From a checkpoint of a small transformer trained on Wikipedia.
Size: width 512, MLP 1344 GeGLU, vocabulary 32000, 44.4M parameters.
Architecture: rotary positions, no biases in attention or MLP, tied embeddings.
Training: a variant of Adam for these matrices, 762M tokens, 5827 steps.
MLP neurons of a small language model. Each row is named by its layer, matrix (gate and up: input weights) and neuron, and shows model dimensions 80-207. Each number is 500 + 40 x the weight over its row's rms, rounded and kept within 0 to 999. Numbers have three digits each. A neuron's up and down rows have the sign that makes its largest values positive.
After each neuron's rows, "fires after" lists the tokens most often just before its 100 highest values on Wikipedia text that the model never trained on.

L5.gate1049:513442507481436489463464512536540513503507513443497524493459553475460461505422505495507526496556461498555497490495536511561543527481491487480505572496443481532454503574497484472519523462463542517465454518544432496511472458529491584458524480497530455462534549519458542533505598445507407571523550484513432446496526456550476503455460523553481498478486548493513518448496502504520489532502
L5.up1049:488475584525439497502542556536505423390484463531445492411541504481453511435501466504585520505507556517583472518496533439504494484531506539474512550485468535570538484489483461505473491523493573550438487532520452466564491531452483482498499482519534524464492465530500519484503546493426548486440511502519497470532466515481496433478478436471508532557498508487464484456474449564548420454508
fires after: "-", ",", ".", ":"

L5.gate904:472531590433547416520534503495522530459543489483607491511407445568519475474419458461396512398403529499553455439510471477487531569505460507469485465499480503449548452477519475498519540443480465522397480462517479494480461548515505498514419443487480492524476517463504497500520528473506553542511475427451534502433527464490516483447539532492529534555421535517451513492547495509508508483552
L5.up904:508506431512496488475531466447525483512461528513481577483553471544507540455501505512516496577470415534516548568439471435453540478443501464525533519481510553465513446544560497523521541520517535554515507509503460479480531451481519497502509466464510497574495443472493556450492470484519456453453472550509472535501467499530448459499488394486476492426508474517598541437449510501442540547479
fires after: "|", ".", ",", "\n"

L3.gate1215:482554460441459463510521571501554546445496519502490475498519450469460527517528538513431514447508531547520550475480543516523510498541481448506502458473546499444531437529569513506500457486542476520525497520432489540488482565497518434510476524503495504449504516477446436544513500407505454528455457511511533413469457466488508458470462621534528533501486488467483517489516446513499517608559
L3.up1215:503494495520519495442499492544518495468512468517556449516567480451505520545460527539524528492456459513589429438497551451481550430553449536527477570489561595448473498506449511488572510487402566485466514509517438554448463538479490439496553496479581578482485510463480527486445494444366451442500535557510507410455547547538489494487494512501439523441428450452466547485500454510512501507499
fires after: " |", " \"", "\n", "-", ","

L5.gate1051:493429510500506497474467526496476496459505495466520481506445468438490499611457534561518514554478605508467473508491545518480570465497486505489511482523528528588489502451531500511509471513520503549490556529516475575495502532564448619471447467611521495473496493478412482503488541508434421481507487476447520455499443552488518487482520541499562527511464482596436557491555467487510491520445
L5.up1051:540455481459514504451485496545509455531483524585538484525448432507522490576500474558444519561565463530456473542526551554502553512558448571477489520508462476569514491473481470422426417580478541559551536496563463565470471472493525550521462498486539448494474549529532498509426529539477508538526522550491535445480447531522481504512500503523599532532520507476465511505525456461458596523439
fires after: ".", ".\""

L5.gate976:495532487467490491605513539476492557482548561460490529474515533520507554475523534526507500492471508521501490516445504477439533512435460472501581511544462523507485477452593514492526535380458465570408511545515566482573520563502486543457469518501480528455510493503454504518459505434470437520505486458491510553597527511509505436514513607511444542523457468488553581510456526543494476494458
L5.up976:502525484502551450497533553510488506455526516499537541486476524530384542468470492462520493492471527486507472444519480507470569500442452547480510525485455560462433475438521536513557554521449486433553518460399444399509454531508519521541459465532506481453524552470410550493587524484544473577453484504504485493539489469524462545461468420474463490500470450450495479494514502482482486491484
fires after: " and", ",", " that"

L5.gate174:511461468484461475470547436431594416509487510503479508467476537460492527537494563507466476466506489545495571520405466535576528482446473491468501510489497465507503516519464534474479526488524473515568525519538497506466439443504505515518486492513515447435454485515519472552506563467527504487522531492497528454484516539463431509467497476499552500465500491444534528532555483497400573537491
L5.up174:406529544570464529468470470503460574472447497490534604462524453494479405490460563568565518431558557452582490515496519454533467560469483448498541513501493494453439469547575477515448506540529452534481471529561504471512498529477466612481496468531536483513538504531424468495499484496529464496506508506533463521526499502475530465471514493482484461530465540481534547477506599510496445487552
fires after: ".", " +", ":"

L3.gate433:489465556565509477541440572431516517532462512528542544437553523542476460512450582496502522484501596556464555443591545486541572477511475522435556523585499451425507515508537403461522428499547555494583470496551501577495549461597503546485528481488471563470490556513477460467520399495549460522498471530493457503567478469503497420438569447494505512458504494517451532458514529530551575522502
L3.up433:469475540507500536489518531544551568522511498464523508524474456546535433565495523505503545550485565485479454477555469512473528498500505538475498518504472510461497468468504493518477475531504518484499459453546457610525519572584507494478501454510525509488449492500537473433571453580415538568470499529485463553542526523438549492452528434476520448455529476471515451551485485526619492452455
fires after: "."

L5.gate529:521503514542445578498562552449479557418495480422495540518482520460466540583500559497521546452510566508490528532472515402549418448498550475527510473507619432446503578455546478531457463442534473556518499491470534560553500511509441496481488450583411531525468482432471479521486470489506477575551483539467501564482576495492463472508503555531468508465446428524474499495505570553477491504475
L5.up529:484478544539503547432549549487519561409511494481521438450527501493469540566484555543496514544508502509520490460526470500514504518488523517535467505458523468609485499442411569507523441440518557482503540427451571520450516525538501499508471515558433504502539477494533536471490479560455498587455471513505506531426483520549506480482477576494447573571502463537525476514556495512485532549440
fires after: " in", ".", "In", " In", " 16"

L5.gate302:483553475487498493532468520470523503474511537491536534504518435487461536491479557436484452500440505435538443503488521490468498461493523452494511484544519508497463459537513487540543539507464538531442487593557467481477475561439403541453447509590467442478503463433486541552500504462496427464469505410456436540572487454486516487491532590496444443514507427484540597499477531455491484497519
L5.up302:472539497506528431557487541445509538482516510502521530468497531461483583528529498493482521461441495454535466463460469501470436539464494499537525497557517609506500525444529456486515504458463549563459513557476470458497548521509572460533465439537493485443508528504486559539566507495536451459462415482442499525470542536502463500468482519517433518460501490496537489485569568512422599516458
fires after: ",", " that", " and", " \"", " |"

L5.gate473:487514498468544473487498505494405477421437555546507511513511510518530516538586522543487556509437450488478405482432521407564571468484518486512551496493547516435541503483485562503561480528532505461461543525499495527501537505502476479463452533529515475443526427555530537493552480509415472464532473498465505480508452442515454499446520502518500504433506583532587534454532537514499537520541
L5.up473:512491488585554457521608486516560480535482494562561569453502518487498500514536539553547446514533484509507513473485498487428497508541469562546509546491414513570454537534479526474489488488507586521480482513483518466476457526508532522498487497527489430505492503495514553527540550583492483592523449410440485477481456473509545499436516492451523505478492501497532468440568538453421490475587
fires after: ","